From a checkpoint of a small transformer trained on Wikipedia.
Size: width 256, 2 heads of 64, MLP 704 ReGLU, vocabulary 1231.
Training: 223M tokens, 7309 steps.
MLP neurons of a small language model. Each row is named by its layer, matrix (gate and up: input weights) and neuron, and shows model dimensions 160-223. Each number is 200 + 30 x the weight over its row's rms, rounded and kept within 0 to 999. A neuron's up and down rows have the sign that makes its largest values positive.
After each neuron's rows, "fires in" lists the words (lower case) most often at its 100 highest values on Wikipedia text that the model never trained on.

L4.gate634,221,182,194,216,229,193,175,146,170,171,241,230,189,195,196,202,201,236,172,247,181,216,256,133,179,159,223,187,190,184,182,149,181,255,159,171,145,229,210,254,221,160,153,162,200,261,182,193,158,188,155,200,218,191,165,276,196,219,159,203,186,210,231,179
L4.up634,240,205,256,204,216,175,216,177,205,177,162,174,190,190,185,182,186,199,178,213,249,203,188,177,192,198,242,207,163,227,199,177,229,186,138,204,157,230,187,244,223,170,150,191,213,160,148,241,223,175,171,239,133,172,185,184,214,160,159,205,194,240,198,176
fires in: "de", "development", "developed", "developing", "debuted", "death"

L2.gate443,226,158,221,217,187,217,174,228,187,188,211,221,164,172,200,209,231,186,193,199,146,176,170,157,209,173,241,194,257,216,192,203,149,225,183,261,191,162,209,201,192,181,165,230,240,203,185,143,183,260,202,215,142,202,193,145,229,209,173,165,199,269,155,166
L2.up443,231,186,162,218,236,195,194,196,179,247,276,205,193,173,170,205,264,198,166,197,249,238,205,231,179,204,232,131,230,200,169,257,218,227,188,193,198,206,170,212,214,220,227,213,183,140,127,207,217,188,216,196,244,167,235,197,235,177,242,156,165,185,222,234
fires in: "served", "such", "service", "brand", "library"

L3.gate200,199,206,175,202,216,243,233,202,228,232,208,208,196,137,215,258,227,235,160,218,213,166,184,189,248,152,213,197,166,149,218,187,233,178,168,230,207,225,209,244,190,226,212,128,263,156,177,198,215,227,225,194,194,207,213,191,143,232,219,191,233,211,255,154
L3.up200,183,231,211,156,243,203,195,223,244,212,200,242,172,255,246,195,247,175,165,218,182,189,196,170,235,156,251,225,169,174,179,202,162,239,198,193,201,226,229,218,162,190,164,129,198,191,157,206,149,196,148,187,193,150,223,214,155,215,221,191,219,217,225,154
fires in: "also", "college"

L2.gate151,221,165,189,191,226,229,178,250,209,149,235,208,205,189,203,209,209,173,198,224,166,208,167,188,219,176,206,179,237,191,128,229,177,154,190,248,216,176,208,185,198,219,140,190,179,222,184,196,215,239,232,165,199,226,178,182,240,129,169,218,221,185,161,173
L2.up151,188,212,203,197,168,211,189,232,243,172,216,243,222,225,205,236,203,219,244,255,153,200,202,171,221,190,204,222,154,195,181,190,249,203,213,195,245,196,202,212,188,256,216,185,213,187,133,198,209,257,224,125,193,204,155,171,221,202,177,146,193,177,211,189
fires in: "national", "social", "nationality"

L3.gate79,202,155,238,241,261,206,185,186,105,168,219,199,186,193,173,233,233,140,201,230,223,173,191,173,202,160,247,203,247,187,178,233,177,224,194,194,199,228,211,186,189,217,172,216,214,192,133,183,169,223,213,232,194,222,208,175,197,158,196,220,166,170,213,192
L3.up79,205,233,231,169,230,229,209,154,156,173,152,269,137,222,189,223,185,236,157,158,216,192,174,197,176,167,169,162,183,175,197,172,164,204,235,208,204,195,236,196,199,193,205,227,197,244,256,197,208,170,234,197,299,211,237,226,174,215,202,213,188,196,195,205
fires in: "between", "february", "love"

L4.gate13,178,228,234,141,183,200,166,284,224,169,189,135,193,247,194,238,112,227,212,206,218,208,263,177,213,168,181,246,266,212,191,185,198,191,238,239,200,200,244,204,240,162,205,204,232,192,209,180,165,173,254,155,200,176,253,223,216,205,232,228,244,175,116,162
L4.up13,203,161,169,184,225,185,165,203,206,215,167,234,229,204,168,219,107,231,191,184,194,183,232,192,223,194,189,199,222,216,170,226,185,219,222,181,153,212,190,176,214,239,246,265,258,230,222,162,205,161,233,257,220,195,195,252,250,234,169,216,220,187,230,136
fires in: "they", "them", "however", "then", "and", "how"

L3.gate251,238,184,224,184,189,170,239,182,193,208,228,211,194,175,258,238,258,228,191,186,216,205,179,143,331,197,233,211,238,188,169,201,142,213,170,218,242,168,193,200,227,224,171,162,214,196,135,218,136,255,185,173,187,156,199,215,205,237,201,203,217,235,178,161
L3.up251,201,181,203,162,199,205,144,202,188,201,206,174,245,198,232,212,245,193,203,190,174,249,222,216,237,224,218,180,251,170,185,192,172,251,137,169,161,204,209,246,247,213,171,207,185,209,213,184,136,235,174,169,190,159,164,238,149,173,234,159,211,256,186,200
fires in: "college", "michael", "clt", "ncaa", "inchi", "col"

L4.gate200,214,180,206,242,223,221,156,190,212,225,168,235,204,132,204,221,200,179,162,211,167,222,171,219,198,214,215,204,214,154,151,152,180,147,168,223,223,217,249,180,190,203,173,188,177,283,178,249,169,185,257,216,177,182,245,187,216,170,227,191,229,222,166,145
L4.up200,175,175,232,179,233,174,178,178,206,211,214,219,204,202,210,168,207,241,203,215,204,193,202,174,176,195,175,214,162,181,183,166,169,226,177,197,168,182,281,185,244,175,216,131,215,141,196,178,193,192,228,226,225,166,211,213,196,187,204,205,199,167,180,199
fires in: "had", "has", "having", "have", "father"

L2.gate45,190,196,250,204,213,216,197,178,191,223,169,198,119,202,175,260,193,222,168,208,221,165,171,182,207,198,181,137,159,209,213,227,180,226,225,235,189,212,200,171,142,154,171,106,216,242,169,166,232,177,221,232,176,241,219,290,209,225,196,224,214,246,164,189
L2.up45,237,132,172,210,190,206,226,145,215,180,212,267,213,141,243,156,184,235,255,190,236,210,198,198,181,175,210,163,247,193,226,176,160,229,192,214,224,243,195,213,205,184,215,205,222,164,215,198,242,166,202,196,199,159,184,210,189,175,214,153,210,196,208,227
fires in: "main", "more", "model", "may", "modern"

L3.gate20,205,175,259,191,223,185,204,213,192,197,239,180,171,224,233,238,187,130,208,246,191,165,192,206,172,152,204,224,221,235,175,197,220,213,212,204,259,205,210,154,183,150,171,193,242,219,164,168,254,253,189,187,181,162,205,262,218,203,194,179,245,217,166,227
L3.up20,223,186,247,185,200,165,145,186,200,206,195,175,158,201,206,218,184,142,201,225,196,194,220,187,188,176,183,249,244,226,203,206,184,165,223,186,225,202,237,139,151,159,188,238,219,167,200,206,239,272,200,205,159,174,200,295,202,274,165,207,221,244,180,225
fires in: "at", "democratic", "democrats"

L3.gate624,205,205,225,153,207,201,264,199,219,200,214,169,148,177,195,205,263,191,212,205,185,195,226,206,262,206,223,182,222,260,175,219,242,164,190,254,181,157,230,200,180,170,152,205,184,210,224,186,146,196,251,191,214,156,204,182,265,161,199,205,194,239,186,165
L3.up624,200,220,211,226,223,182,191,162,227,167,244,185,173,160,224,218,223,145,230,238,203,203,176,161,182,169,233,195,204,209,189,221,208,246,181,214,162,157,240,223,215,246,137,187,175,213,184,220,194,154,170,132,196,226,213,166,203,189,196,209,229,198,198,200
fires in: "school", "city", "town", "website", "national", "site"

L3.gate202,196,196,254,180,188,204,193,183,200,200,231,175,193,177,216,215,223,208,193,239,200,174,198,216,219,153,209,206,201,217,195,191,160,226,215,261,237,219,187,182,238,184,230,215,179,246,156,183,180,240,167,232,218,209,165,244,143,214,188,198,196,211,170,199
L3.up202,225,140,233,218,196,199,227,169,207,179,197,191,199,249,202,218,183,195,175,177,253,157,184,243,201,210,210,259,215,170,198,145,188,209,238,153,236,233,192,200,181,214,157,256,160,206,176,176,207,170,184,191,244,198,191,232,231,222,159,169,197,180,230,237
fires in: "party", "years", "part", "democratic", "orthologs", "year"

L3.gate269,217,247,242,178,169,240,194,195,245,194,258,227,141,206,149,269,162,183,216,247,179,187,188,159,248,176,242,211,230,219,205,192,164,208,201,236,170,160,205,238,180,177,192,166,198,208,190,258,219,184,207,229,185,195,228,226,247,130,231,210,201,220,192,239
L3.up269,198,262,200,159,159,211,214,241,166,220,196,217,137,219,213,200,176,256,255,205,179,198,139,201,197,183,210,166,230,205,194,180,217,243,160,187,152,227,200,218,221,228,216,152,216,265,202,172,201,159,152,237,209,225,197,177,219,191,185,221,259,230,215,234
fires in: "life", "more", "main", "lord", "million"

L2.gate168,199,181,234,147,182,178,202,176,183,212,258,208,219,196,207,189,202,188,157,187,161,193,156,144,194,152,170,208,205,193,242,241,227,221,263,255,153,225,97,178,221,171,202,181,267,216,195,252,205,194,219,208,170,187,199,220,155,205,213,238,217,192,218,153
L2.up168,206,212,202,173,220,161,198,211,202,204,172,217,210,256,212,199,191,206,189,220,181,178,183,191,202,217,205,159,145,205,252,197,271,177,211,197,156,175,146,185,232,220,236,189,199,205,134,206,184,205,252,187,243,183,154,155,169,256,177,228,204,161,165,162
fires in: "at", "against", "again", "ago", "agents"

L4.gate282,252,169,212,204,241,228,187,217,245,222,170,211,193,186,186,237,196,182,172,210,215,187,165,156,223,167,236,197,206,231,195,186,256,220,227,212,135,197,170,139,185,174,137,179,258,229,226,165,211,193,242,158,204,148,206,207,215,203,163,226,202,266,140,161
L4.up282,158,187,189,184,215,210,219,179,175,194,171,155,210,233,159,196,207,207,186,177,195,190,169,210,201,165,236,237,172,183,235,161,192,216,191,194,178,252,175,197,218,199,237,227,226,193,215,152,224,191,236,213,192,171,227,176,194,162,224,220,165,203,226,200
fires in: "first", "these", "most", "two"

L2.gate553,202,197,185,209,210,164,210,174,247,249,182,142,217,146,230,189,146,141,193,228,199,199,199,217,229,175,200,251,211,246,160,226,236,238,200,224,140,227,228,217,210,219,214,175,242,228,172,206,199,196,216,154,211,201,211,168,158,173,179,188,172,200,203,178
L2.up553,181,178,181,231,173,223,179,191,228,186,173,175,183,174,226,227,179,169,201,203,183,115,169,180,201,228,206,153,228,250,187,162,258,211,227,222,163,175,231,166,200,174,171,211,183,265,182,193,175,209,179,181,204,197,182,186,194,257,200,179,220,191,196,199
fires in: "children", "played", "player", "not", "players"

L3.gate292,212,191,170,205,221,269,188,210,164,212,171,190,190,187,177,220,195,230,186,190,228,212,172,171,203,177,222,202,240,194,238,220,205,158,234,247,235,224,147,164,253,136,165,175,222,220,137,168,240,173,189,202,193,165,180,153,191,211,197,240,229,191,218,166
L3.up292,192,186,220,169,228,214,160,190,209,231,224,201,199,214,199,185,276,215,152,121,185,180,164,196,186,238,244,160,220,164,216,207,245,255,195,213,183,215,218,226,207,163,166,198,246,153,184,158,202,233,232,190,166,148,197,222,154,199,270,199,197,203,191,247
fires in: "against", "again", "crailsheim", "trolicaphyllium", "belgium", "breast"

L4.gate692,223,230,186,223,199,237,177,192,216,101,223,193,191,198,183,226,160,212,153,223,214,195,265,165,201,178,168,204,169,207,224,190,233,191,212,231,217,182,208,139,230,212,232,216,190,259,216,193,181,227,175,206,152,207,173,211,160,213,202,257,192,160,116,161
L4.up692,190,165,206,179,203,139,179,196,170,192,237,128,172,206,171,162,222,191,217,160,222,213,177,169,213,221,172,263,213,195,223,176,236,253,184,172,268,224,221,187,153,196,175,204,179,204,188,215,230,185,207,270,220,175,169,232,202,227,170,197,209,223,195,147
fires in: "the", "these", "they"

L4.gate556,239,209,212,211,201,236,206,257,198,228,165,190,221,143,186,245,205,126,121,210,155,163,213,195,214,199,207,201,236,130,213,202,199,179,134,240,224,217,203,177,173,190,149,205,193,198,245,174,216,198,222,182,129,186,239,193,200,176,213,140,140,190,164,213
L4.up556,210,163,190,235,191,237,195,197,227,275,226,186,162,224,197,176,227,219,243,245,201,170,161,187,205,209,163,186,185,179,208,158,204,224,205,182,201,201,158,179,228,212,209,176,170,171,244,160,150,156,199,165,205,224,199,170,263,184,188,222,203,191,192,209
fires in: "such", "served", "six", "william", "sixth"

L2.gate546,230,222,187,185,190,225,217,253,234,235,277,161,209,210,192,238,297,210,155,227,147,190,196,181,200,165,262,227,147,194,129,198,256,183,167,209,178,204,171,216,259,232,229,197,246,238,172,195,193,185,199,171,190,216,202,204,216,242,217,203,247,151,179,185
L2.up546,196,187,187,203,200,165,132,189,202,175,221,193,167,194,160,203,199,261,235,170,201,220,235,214,204,182,212,210,173,192,224,170,188,204,191,212,192,232,192,213,194,215,172,223,177,218,193,259,141,216,181,190,209,208,226,284,250,154,154,180,186,229,187,192
fires in: "their", "other", "others", "its"

L3.gate375,253,124,213,235,258,197,205,204,187,234,226,189,197,250,177,229,231,153,219,213,194,204,158,164,221,207,264,98,291,178,203,201,194,175,277,208,190,219,174,170,163,213,183,251,265,241,204,160,202,165,166,192,196,204,253,152,174,178,229,197,188,140,148,206
L3.up375,236,192,179,189,248,189,207,202,206,215,247,211,197,205,165,186,204,189,203,219,204,226,196,118,197,151,214,205,171,279,201,198,214,223,234,227,217,244,244,165,223,237,203,257,188,207,183,200,222,226,195,165,178,166,218,237,219,217,194,174,198,216,167,229
fires in: "between", "three", "through", "than", "thus", "third"